config.toml
n_layer = 15
d_model = 512
n_head = 8
n_kv_head = 1
head_dim = 64
d_mlp = 2048
vocab_size = 39909
activation = "squared_relu"
norm = "layernorm"
norm_place = "pre"
norm_eps = 1e-06
positions = "rope"
rope_base = 10000.0
rope_fraction = 0.5
qk_norm = false
attn_scale = 0.125
bias = "none"
tie_embeddings = false
parallel_block = false
init = "trunc"
init_std_qkv = 0.016
init_std_o = 0.00291
init_std_up = 0.016
init_std_down = 0.00291
optimizer = "muon"
lr = 0.00637
lr_mult_down = 0.7
beta1 = 0.95
lr_head = 0.00383
grad_clip = 1.0
warmup_steps = 200
schedule = "wsd"
decay_fraction = 0.836
decay_shape = "linear"
final_lr_fraction = 0.02
batch_tokens = [32768, 65536, 131072, 262144]
seq_len = 1024
doc_mask = false
train_tokens = 793300000
steps = 8722
dataset = "wikipedia_en"
MLP neurons of a small language model. Each row is named by its layer, matrix (down: output weights) and neuron, and shows model dimensions 96-159. Each number is 200 + 20 x the weight over its row's rms, rounded and kept within 0 to 999.
A block is one neuron, or neurons of one layer that tend to fire together. After each block is what it responds to, as a language model described it from the Wikipedia text at the highest values.

L6.down153,173,199,195,198,172,177,165,198,180,186,208,201,172,180,205,199,187,227,226,220,217,185,214,206,232,219,188,195,186,227,177,186,179,189,180,212,176,200,191,193,189,172,210,219,191,199,146,212,184,207,197,201,198,187,176,192,190,198,209,193,151,164,205,191
L6.down221,178,168,224,188,191,217,204,202,207,200,208,174,230,251,214,174,222,221,169,225,229,204,200,181,175,188,182,201,219,194,219,222,182,226,211,185,180,191,192,144,195,183,210,183,183,227,193,180,211,197,217,177,171,211,222,207,180,199,173,233,175,216,205,208
L6.down503,181,228,194,234,222,198,176,231,189,182,168,230,182,195,184,206,226,211,199,209,196,214,206,203,186,200,177,199,154,192,171,177,229,200,225,190,189,180,193,212,182,219,196,220,222,219,163,194,231,204,217,248,189,234,211,190,181,184,196,183,166,178,229,182
L6.down585,231,229,202,206,198,190,185,199,201,192,191,211,194,242,206,212,183,215,227,157,205,170,227,196,208,196,197,176,217,175,185,183,175,221,217,195,181,179,166,183,169,215,208,207,211,174,176,193,229,220,190,224,186,239,212,178,182,171,222,188,201,163,202,211
L6.down1250,212,203,180,240,183,199,223,221,195,171,203,195,207,168,192,240,196,204,219,212,202,196,199,189,219,224,187,197,219,233,226,187,152,242,195,209,179,150,236,203,195,195,201,190,218,198,243,181,239,172,197,244,188,211,195,205,183,206,196,214,212,219,204,205
L6.down1642,212,162,229,224,239,207,214,216,196,214,198,185,193,192,197,205,174,185,176,183,230,140,203,197,163,165,194,221,208,174,202,166,205,204,219,180,170,202,218,212,196,211,145,216,203,211,210,216,177,189,201,214,189,191,207,200,207,191,182,199,200,241,268,230
L6.down1785,200,167,210,203,197,198,228,191,197,217,188,160,202,186,166,188,211,196,207,201,177,169,207,214,192,178,183,179,194,165,181,220,189,201,185,173,161,171,222,182,191,225,176,213,167,201,187,228,224,214,198,188,134,243,200,215,216,208,175,188,209,186,222,179
L6.down1938,159,193,179,220,195,208,196,208,175,179,204,200,207,208,235,129,159,206,197,199,204,195,212,205,194,196,178,194,216,204,234,220,188,198,216,223,190,183,181,185,189,229,193,210,212,202,196,199,164,206,184,168,180,192,198,202,204,202,222,204,195,186,165,233
Responds to: Sports stats table separators

L5.down260,204,194,195,217,202,198,200,206,226,201,184,186,157,190,220,209,224,220,232,198,185,200,220,230,230,198,192,174,222,194,184,230,168,231,185,200,218,214,194,216,221,172,223,213,197,232,191,200,201,215,203,162,194,251,186,210,200,184,179,174,181,168,230,203
L5.down893,208,185,240,200,202,161,203,229,224,227,239,237,205,200,183,212,160,239,185,215,201,197,217,193,177,192,181,202,220,253,213,182,182,195,214,212,202,198,209,207,191,205,199,248,182,175,197,224,197,216,198,187,183,234,187,183,204,187,190,219,217,219,219,177
L5.down1676,187,201,214,215,183,186,190,174,217,197,204,201,154,212,187,220,238,208,176,239,230,202,232,195,233,212,209,228,219,217,201,197,219,185,197,191,167,192,211,218,185,187,217,176,196,195,200,208,210,245,189,181,167,210,173,189,173,219,217,229,199,177,211,207
L5.down1893,208,222,203,210,191,189,138,204,194,208,210,195,209,177,149,226,212,178,160,200,188,199,205,206,200,184,184,220,211,192,168,208,214,183,230,226,202,159,208,194,184,197,204,187,211,157,228,249,191,185,202,195,168,172,187,223,199,191,207,185,187,203,195,206
Responds to: Units after numbers

L10.down293,171,205,173,239,206,202,218,198,234,192,245,196,204,201,172,181,232,193,199,203,181,222,162,183,173,203,191,209,226,186,201,200,208,182,211,236,181,203,234,205,213,174,187,192,182,166,209,169,225,212,210,212,161,189,175,192,210,183,196,190,197,199,203,227
L10.down1514,216,185,204,225,202,204,208,181,187,172,214,239,207,175,221,191,202,176,212,216,195,191,183,180,209,179,208,246,171,192,212,191,198,199,212,198,206,195,187,199,176,185,220,224,189,206,176,191,170,242,180,208,204,233,164,204,216,166,211,180,201,166,196,209
Responds to: Before a named affiliation

L6.down194,210,233,223,189,234,206,234,212,155,219,171,176,201,223,205,205,188,196,221,171,204,217,165,191,214,213,188,220,249,158,242,234,182,222,222,232,189,204,190,212,184,237,204,221,201,142,193,165,181,138,185,181,198,200,205,196,184,227,201,225,217,189,195,211
L6.down717,161,179,224,176,172,197,192,229,196,222,205,207,193,209,204,217,183,220,227,234,194,216,216,166,192,204,201,176,192,229,212,178,208,185,222,222,184,192,166,186,185,225,161,212,204,183,168,209,195,203,174,231,217,189,153,177,196,170,216,202,203,194,180,221
L6.down884,184,170,183,221,189,188,178,160,197,217,161,172,175,201,152,185,244,216,201,199,204,182,213,201,247,218,228,212,163,196,220,208,231,188,200,215,176,198,205,206,193,187,199,185,173,237,195,217,207,206,179,174,224,180,176,224,200,212,204,210,180,163,193,215
L6.down1133,155,178,254,206,196,190,187,189,225,208,193,237,176,226,216,184,202,200,200,185,211,229,201,222,201,204,169,192,224,200,192,203,186,206,196,228,200,208,215,192,222,178,186,177,208,178,207,210,241,213,186,194,217,160,213,187,220,245,186,197,181,184,189,194
L6.down1355,206,173,226,194,185,186,212,200,173,200,204,187,212,203,203,205,181,214,161,237,171,205,206,204,198,184,177,227,184,212,252,199,209,183,183,145,219,213,178,166,194,197,206,198,219,198,190,203,188,187,191,193,202,236,205,202,206,206,206,172,207,201,214,200
L6.down1512,204,191,177,221,194,183,215,222,199,226,164,161,209,194,195,225,218,222,195,198,211,196,195,229,203,186,183,212,180,199,211,207,220,174,199,194,155,180,200,209,238,178,179,208,203,187,202,169,180,223,172,223,177,238,199,207,219,213,179,199,212,185,224,182
L6.down1552,170,188,224,219,181,189,181,202,197,178,214,225,192,205,212,202,217,196,193,229,195,209,185,201,192,214,202,166,210,202,176,186,172,251,210,194,199,220,200,244,232,215,194,196,219,210,163,189,169,181,207,200,182,193,226,181,201,264,206,191,233,232,223,199
L6.down1959,185,186,199,141,207,175,211,196,193,186,182,201,193,213,200,207,215,214,192,197,203,217,169,214,197,196,206,226,195,179,161,195,204,174,183,183,217,165,189,193,164,200,179,229,179,211,197,201,218,214,193,212,211,228,236,209,190,225,196,252,211,174,247,199
Responds to: Post-number units and delimiters

L10.down1525,203,204,195,182,200,189,248,230,195,194,226,231,183,254,197,239,179,221,168,199,212,174,199,180,199,181,214,187,173,211,194,211,188,184,187,193,210,201,211,180,218,170,199,228,218,195,180,191,192,164,193,203,201,213,205,210,187,165,191,219,224,184,239,167
L10.down1732,201,170,206,160,185,215,216,190,185,196,208,239,179,213,163,196,184,211,213,217,211,217,168,186,208,181,178,219,212,198,179,202,218,209,189,215,186,205,201,199,192,145,208,185,170,172,210,227,237,178,195,200,218,180,240,194,207,172,179,197,230,202,207,196
Responds to: Table row-closing pipe

L5.down381,225,244,222,167,209,190,215,195,189,241,181,213,206,152,143,242,206,210,199,197,185,210,200,215,208,192,225,204,168,219,223,202,184,205,237,208,200,204,196,203,198,161,236,213,213,244,179,184,187,178,182,184,179,151,191,217,220,188,209,197,169,176,221,181
L5.down1188,211,243,188,201,222,211,177,213,236,215,192,190,211,185,175,197,192,166,215,184,206,188,214,196,195,239,208,202,209,213,212,218,263,190,201,196,190,208,190,203,226,191,198,220,203,228,177,194,221,186,198,194,193,143,164,181,190,206,168,217,185,186,206,200
L5.down1373,207,213,213,227,185,197,175,187,176,215,208,201,158,202,199,209,156,175,185,178,193,211,228,197,208,166,209,233,198,197,182,228,174,191,200,199,219,193,192,204,216,197,199,209,195,207,190,213,186,214,214,211,159,191,178,206,228,186,179,208,197,193,210,141
L5.down1828,224,184,181,240,202,178,194,207,171,212,227,195,167,171,242,226,200,191,183,170,220,208,190,207,206,181,173,209,195,200,236,213,193,221,210,208,153,176,198,172,172,227,197,221,206,205,180,204,205,207,229,206,202,203,157,187,161,231,219,226,193,233,189,221
Responds to: Sports statistics table cells